Part of a small language model's weights: width 160.
MLP neurons of a small language model. Each row is named by its layer, matrix (down: output weights) and neuron, and shows model dimensions 16-79. Each number is 200 + 30 x the weight over its row's rms, rounded and kept within 0 to 999.
After each neuron's rows, "fires before" lists the tokens most often just after its 100 highest values on Wikipedia text that the model never trained on. A number after a token or word is its count.

L5.down364,224,184,183,161,197,199,197,146,182,173,197,180,232,214,228,214,151,181,184,212,247,199,193,224,168,222,216,148,162,228,194,204,223,234,196,205,195,184,187,215,189,205,162,275,214,185,182,216,214,200,200,169,196,136,202,187,197,192,226,227,192,195,233,197
fires before: " as" 27, "." 20, "," 8, " for" 6, "s" 4, " and" 4

L4.down111,208,203,192,179,172,205,207,226,189,265,217,218,212,236,186,175,237,161,205,153,201,216,253,144,220,195,206,175,230,198,199,161,135,237,172,210,207,174,257,197,172,198,250,158,243,212,218,268,203,190,216,253,172,218,253,198,204,233,174,178,129,206,151,230
fires before: " the" 19, "ten" 12, "per" 10, "ec" 9, "am" 8, "press" 8

L15.down141,199,217,218,176,175,190,186,143,193,178,187,225,188,202,239,224,188,183,168,223,174,153,194,169,213,263,185,191,207,182,177,193,180,173,238,170,145,211,228,242,156,184,172,174,194,202,240,197,240,180,181,238,167,235,196,131,194,194,197,209,197,262,145,197
fires before: "\n" 99

L8.down157,217,185,214,190,206,203,177,203,224,212,186,205,198,134,192,224,155,175,184,204,126,188,242,216,246,211,155,161,206,194,233,218,190,129,227,193,205,208,169,247,180,136,245,223,175,196,248,197,218,230,188,229,253,155,207,198,211,222,240,251,210,226,227,150
fires before: "-" 53, "\n" 19, "=" 6, "|" 4

L6.down354,262,271,237,185,202,182,210,137,242,155,179,250,191,187,235,170,124,179,170,236,130,231,178,208,185,231,195,155,200,166,196,211,184,174,226,218,221,233,199,221,186,195,260,211,200,194,234,236,208,194,205,198,224,223,232,182,202,163,180,238,185,223,176,178
fires before: "-" 37, " " 16, "\n" 15, "N" 8, " 1" 7, "′" 4

L18.down318,227,231,152,218,162,204,206,159,240,194,233,176,238,231,192,196,190,168,245,199,144,219,214,158,266,225,226,186,216,203,180,258,203,169,199,235,193,173,200,208,218,242,211,171,167,229,216,141,242,254,185,190,155,203,188,212,236,261,233,182,203,217,283,231
fires before: "er" 22, "re" 10, "le" 9, "ment" 8, "ing" 8, "s" 7

L14.down242,210,161,186,202,161,184,179,164,164,193,165,183,219,265,250,202,190,184,234,176,248,201,219,182,235,205,212,205,155,207,133,152,186,186,221,210,153,225,214,250,203,209,199,248,180,226,143,208,232,206,225,176,163,193,162,186,187,228,213,184,204,217,223,193
fires before: "\n" 53, " |" 6, " " 5

L19.down102,229,217,183,211,138,198,232,204,234,193,176,182,195,232,240,186,213,147,215,217,181,184,212,192,265,233,158,205,180,164,202,142,183,212,200,196,196,223,222,201,207,262,221,189,254,246,194,163,202,262,201,208,156,183,135,203,210,147,280,214,219,221,213,170
fires before: "ed" 48, "s" 24, "d" 9

L19.down385,177,196,161,189,227,243,216,179,265,211,160,232,166,218,166,177,264,197,256,180,214,166,185,178,152,197,230,184,193,201,193,221,150,177,262,228,200,213,140,218,225,213,163,198,208,214,249,182,199,215,216,205,195,190,163,225,163,170,210,238,218,202,194,209
fires before: "," 28, "\n" 17, " (" 7, " |" 7, "|" 4

L17.down592,213,208,220,222,210,188,207,103,203,144,149,181,218,203,169,183,176,171,258,219,170,146,202,161,184,179,177,180,175,189,165,218,167,282,237,149,192,200,232,193,206,184,217,229,223,215,231,191,208,222,223,196,165,231,192,199,215,222,235,203,196,202,204,210
fires before: "\n" 67, "ed" 10, "s" 5, " to" 4, "d" 4

L13.down275,215,195,191,188,255,206,176,236,157,194,200,202,298,208,253,213,220,184,193,207,244,244,165,177,227,194,189,193,223,181,188,221,167,186,203,232,171,203,227,209,243,227,212,250,219,208,189,180,204,223,230,198,213,184,208,176,199,165,233,180,177,237,194,191
fires before: " |" 48, "\n" 20, " " 11, " Go" 5

L19.down86,210,224,222,229,237,253,195,201,186,157,206,139,140,212,171,169,153,213,180,250,207,192,232,181,243,157,206,228,259,239,222,244,179,237,214,167,207,217,208,124,205,197,237,208,239,256,239,198,197,181,182,192,184,203,228,215,158,239,227,178,198,193,216,170
fires before: "d" 55, "s" 20

L19.down476,219,190,198,156,195,243,176,246,209,250,197,218,149,222,240,210,160,120,188,216,154,211,158,183,156,246,206,209,189,195,265,246,228,240,185,162,144,206,222,169,253,211,186,159,215,204,216,179,208,149,212,256,204,198,183,214,194,155,231,239,175,217,211,188
fires before: "se" 22, "y" 15, "s" 14, "e" 10, "ure" 7, "ur" 5

L18.down300,189,189,188,203,196,268,211,228,202,219,211,204,164,177,200,209,247,163,232,207,171,189,190,221,137,180,198,213,201,222,234,227,194,203,218,280,239,180,203,221,188,241,138,176,147,168,169,167,173,246,168,184,257,215,157,253,169,213,213,174,192,215,203,206
fires before: "\n" 28, "|" 19, "==" 7, "er" 4, "°" 4, "re" 4

L4.down486,224,204,179,191,200,161,196,251,195,234,233,175,217,203,206,208,197,156,199,218,246,192,196,173,125,147,174,207,153,168,211,160,137,216,241,204,226,167,247,164,203,200,156,158,221,159,260,234,200,229,255,226,204,243,217,257,197,186,150,181,198,156,205,263
fires before: "p" 14, "per" 13, "ten" 12, "ec" 10, "press" 8

L8.down174,217,167,173,165,143,215,229,195,171,260,203,198,200,183,223,233,196,210,254,176,229,242,242,103,198,210,149,199,201,161,206,249,221,200,219,221,187,159,226,202,236,233,211,207,163,193,174,235,173,226,185,214,165,176,208,199,195,151,196,208,163,164,158,193
fires before: "s" 30, " An" 17, "ut" 5, "d" 4

L7.down321,195,149,225,164,238,239,263,188,216,117,200,157,230,163,194,191,180,174,171,212,268,95,220,205,189,198,167,190,219,192,214,210,195,220,175,172,184,192,202,169,205,209,205,240,212,251,182,195,178,181,146,178,200,199,235,198,246,192,244,236,242,176,210,191
fires before: "s" 23, "," 11, "ult" 8, "ial" 4, "ina" 4, " |" 4

L16.down195,230,191,136,212,150,134,197,175,224,267,210,169,216,213,193,151,175,138,227,222,175,221,217,168,173,198,179,178,211,175,196,229,181,178,205,215,226,170,204,159,262,226,204,189,197,180,186,187,211,194,210,211,174,243,226,158,229,185,203,192,175,150,166,224
fires before: "ing" 19, "ring" 15, "s" 11, "ed" 11, "d" 6

L16.down154,207,174,196,201,211,192,245,203,226,166,208,197,229,162,190,180,163,178,184,171,304,164,177,196,166,185,171,231,222,197,247,165,267,181,192,157,209,218,215,212,199,214,168,246,188,224,183,192,208,213,238,185,264,209,176,215,257,194,181,212,195,171,205,261
fires before: "ed" 43, "s" 11, "es" 7, "d" 7, "t" 4

L15.down285,175,199,200,175,231,226,175,190,198,270,216,194,176,227,175,194,161,187,203,201,186,226,220,205,221,187,167,205,242,208,200,169,171,191,244,167,217,200,203,197,182,153,199,234,152,168,197,191,221,150,221,202,197,208,183,180,242,176,268,222,192,260,164,147
fires before: "|" 77, "\n" 7, "\"" 6, "-" 4

L17.down148,210,188,219,210,216,200,169,203,199,209,207,189,254,218,164,194,216,181,177,189,193,143,218,195,223,175,158,187,201,142,225,255,213,223,198,109,190,262,138,206,249,228,244,211,193,238,177,184,150,238,225,194,226,209,233,272,175,236,230,183,194,178,156,246
fires before: "s" 33, "ed" 27, "d" 13

L19.down593,254,253,212,206,189,190,251,211,179,182,178,203,181,152,181,150,167,247,223,183,189,212,182,216,185,224,211,167,189,216,198,188,199,218,248,118,263,211,264,213,232,213,214,188,229,217,192,216,150,198,233,207,203,247,285,216,148,202,171,201,198,225,180,216
fires before: "s" 23, "ed" 17, "ing" 7, " " 6, "o" 4

L17.down613,166,190,199,225,172,196,160,177,177,195,211,211,178,189,202,205,186,177,229,168,184,219,213,201,234,147,174,190,187,177,187,210,208,127,239,187,235,240,134,200,204,202,175,251,197,176,187,201,232,205,240,158,204,174,183,168,285,244,242,221,152,244,221,124
fires before: "-" 35, "---|---|---|---|" 10, "\n" 6, "|" 5, " " 5

L11.down193,184,178,169,148,202,202,191,238,172,196,224,216,175,164,200,168,189,181,220,209,178,174,223,187,220,173,158,127,218,223,219,219,152,207,173,147,186,199,199,173,188,179,167,184,196,148,213,218,220,162,202,195,231,200,235,235,227,199,220,225,233,231,196,148
fires before: "The" 17, "==" 12, "\n" 11, "-" 8, "===" 7, "A" 7

L6.down574,188,207,180,160,221,212,154,220,180,214,181,213,162,206,182,131,200,214,227,140,187,248,214,164,205,187,147,214,217,229,216,193,187,227,204,178,198,214,182,180,224,220,207,203,206,174,177,193,218,132,204,154,264,172,194,210,217,214,223,280,187,196,190,193
fires before: "|" 88, "\n" 10

L11.down339,195,240,171,201,192,205,216,151,185,200,237,219,182,264,232,204,175,194,253,187,195,163,153,180,163,268,221,178,178,165,204,179,210,247,238,195,189,206,236,214,190,163,237,123,199,195,224,176,176,214,186,196,241,191,158,211,227,149,214,198,179,178,225,223
fires before: "s" 20, "gh" 10, "o" 7, "in" 5, "e" 5, "os" 4

L11.down345,187,163,177,229,127,188,232,173,161,183,234,228,199,190,245,220,217,193,261,163,227,301,184,172,171,175,196,143,189,204,214,215,139,202,179,206,193,199,222,260,191,189,199,184,241,187,172,203,164,243,177,205,213,246,193,132,164,209,215,205,195,217,205,144
fires before: "s" 21, "n" 16, "d" 8, "te" 5

L17.down222,214,224,199,148,168,168,229,189,180,227,170,159,186,195,214,207,144,143,224,185,261,210,202,197,214,291,169,258,165,226,222,176,212,217,152,186,171,241,148,192,204,185,190,277,190,208,183,206,168,180,175,188,155,175,224,212,167,204,224,183,168,177,214,204
fires before: "n" 39, "d" 7, "s" 5, "ies" 4

L2.down303,178,211,219,216,210,223,182,165,189,214,161,164,219,178,203,170,199,212,248,242,230,205,225,174,206,185,197,197,152,183,213,216,183,200,184,181,250,185,109,199,180,259,175,237,212,151,200,247,207,208,150,168,152,232,180,195,196,246,241,191,201,238,187,172
fires before: "ing" 16, "s" 14, " of" 13, "ed" 12, "d" 9, " the" 6

L18.down202,224,147,192,128,193,235,211,199,207,188,158,212,168,203,200,140,184,261,161,183,240,177,223,170,211,135,215,165,183,204,234,205,178,179,216,258,202,201,171,203,189,229,147,274,163,239,191,177,200,236,199,168,227,230,223,176,184,162,179,196,224,223,203,173
fires before: " |" 30, " /" 11, "′" 6, "\n" 5, "tten" 4

L7.down440,186,227,227,188,165,224,180,207,252,197,160,194,166,230,194,207,235,202,218,124,184,166,167,212,166,163,198,224,232,251,182,211,165,216,176,219,199,171,200,234,259,211,160,216,189,209,229,254,234,175,179,183,186,148,183,209,214,214,210,197,200,228,230,223
fires before: " |" 48, "S" 11, "A" 8, "," 4, "F" 4

L9.down86,193,199,247,159,131,187,220,200,221,176,239,206,158,227,201,185,150,173,139,201,242,143,192,208,175,201,212,224,247,237,306,243,183,189,216,130,220,191,204,228,173,162,205,228,247,204,181,178,233,184,252,163,209,175,189,134,199,206,226,218,177,229,144,246
fires before: "s" 56, " |" 5

L16.down211,256,197,154,203,202,218,190,195,218,199,175,183,225,230,230,203,205,142,204,201,180,201,188,181,206,218,196,193,235,163,180,225,177,163,271,252,277,244,197,182,218,199,143,213,160,260,209,202,233,197,185,219,221,201,188,212,200,253,142,171,208,181,219,248
fires before: "s" 21, "n" 14, "er" 10, "re" 7, "de" 6, "gh" 6

L18.down141,224,174,234,209,192,177,230,226,203,177,195,238,200,219,187,171,217,178,191,245,227,219,226,143,231,179,174,188,205,231,201,197,230,201,183,180,227,194,208,193,187,208,223,201,205,242,175,208,178,189,206,215,232,167,233,160,221,210,228,226,177,176,182,202
fires before: " |" 23, "." 11, " of" 8, " who" 5, "," 5, " G" 4

L18.down109,207,204,178,160,190,180,193,259,235,199,180,209,199,251,186,177,153,192,212,172,244,215,236,163,212,206,219,201,203,175,269,177,171,187,246,124,203,201,188,245,172,183,207,233,222,235,192,207,204,222,229,201,223,225,207,183,165,159,217,190,234,219,181,193
fires before: "ed" 42, "s" 22, "ing" 7, "es" 5, "ative" 4, "age" 4

L2.down298,187,148,206,199,269,217,216,161,223,218,172,195,138,210,180,223,220,204,183,233,187,195,253,245,191,234,229,185,246,199,201,239,192,162,244,146,159,224,184,214,237,167,194,210,180,186,156,204,189,161,189,237,153,219,194,229,164,181,205,161,234,182,251,178
fires before: "|" 38, "-" 21, "\n" 18

L16.down335,201,224,164,257,167,186,210,219,232,203,188,166,230,215,237,238,201,224,263,202,193,238,191,166,198,222,256,179,186,162,219,225,252,167,192,217,174,218,216,207,170,203,258,171,167,214,212,131,194,184,194,174,204,218,207,196,179,187,194,198,203,189,222,210
fires before: "ed" 48, "s" 25, "es" 5, "ment" 4

L14.down45,182,233,228,201,194,175,212,236,216,183,210,200,237,213,189,171,184,178,157,223,211,206,163,212,172,169,200,211,212,259,222,225,210,245,202,198,190,217,191,158,144,150,162,172,187,167,176,214,272,188,236,200,164,179,154,244,225,180,239,237,217,212,167,199
fires before: "ed" 33, "s" 22, "ing" 9, "t" 5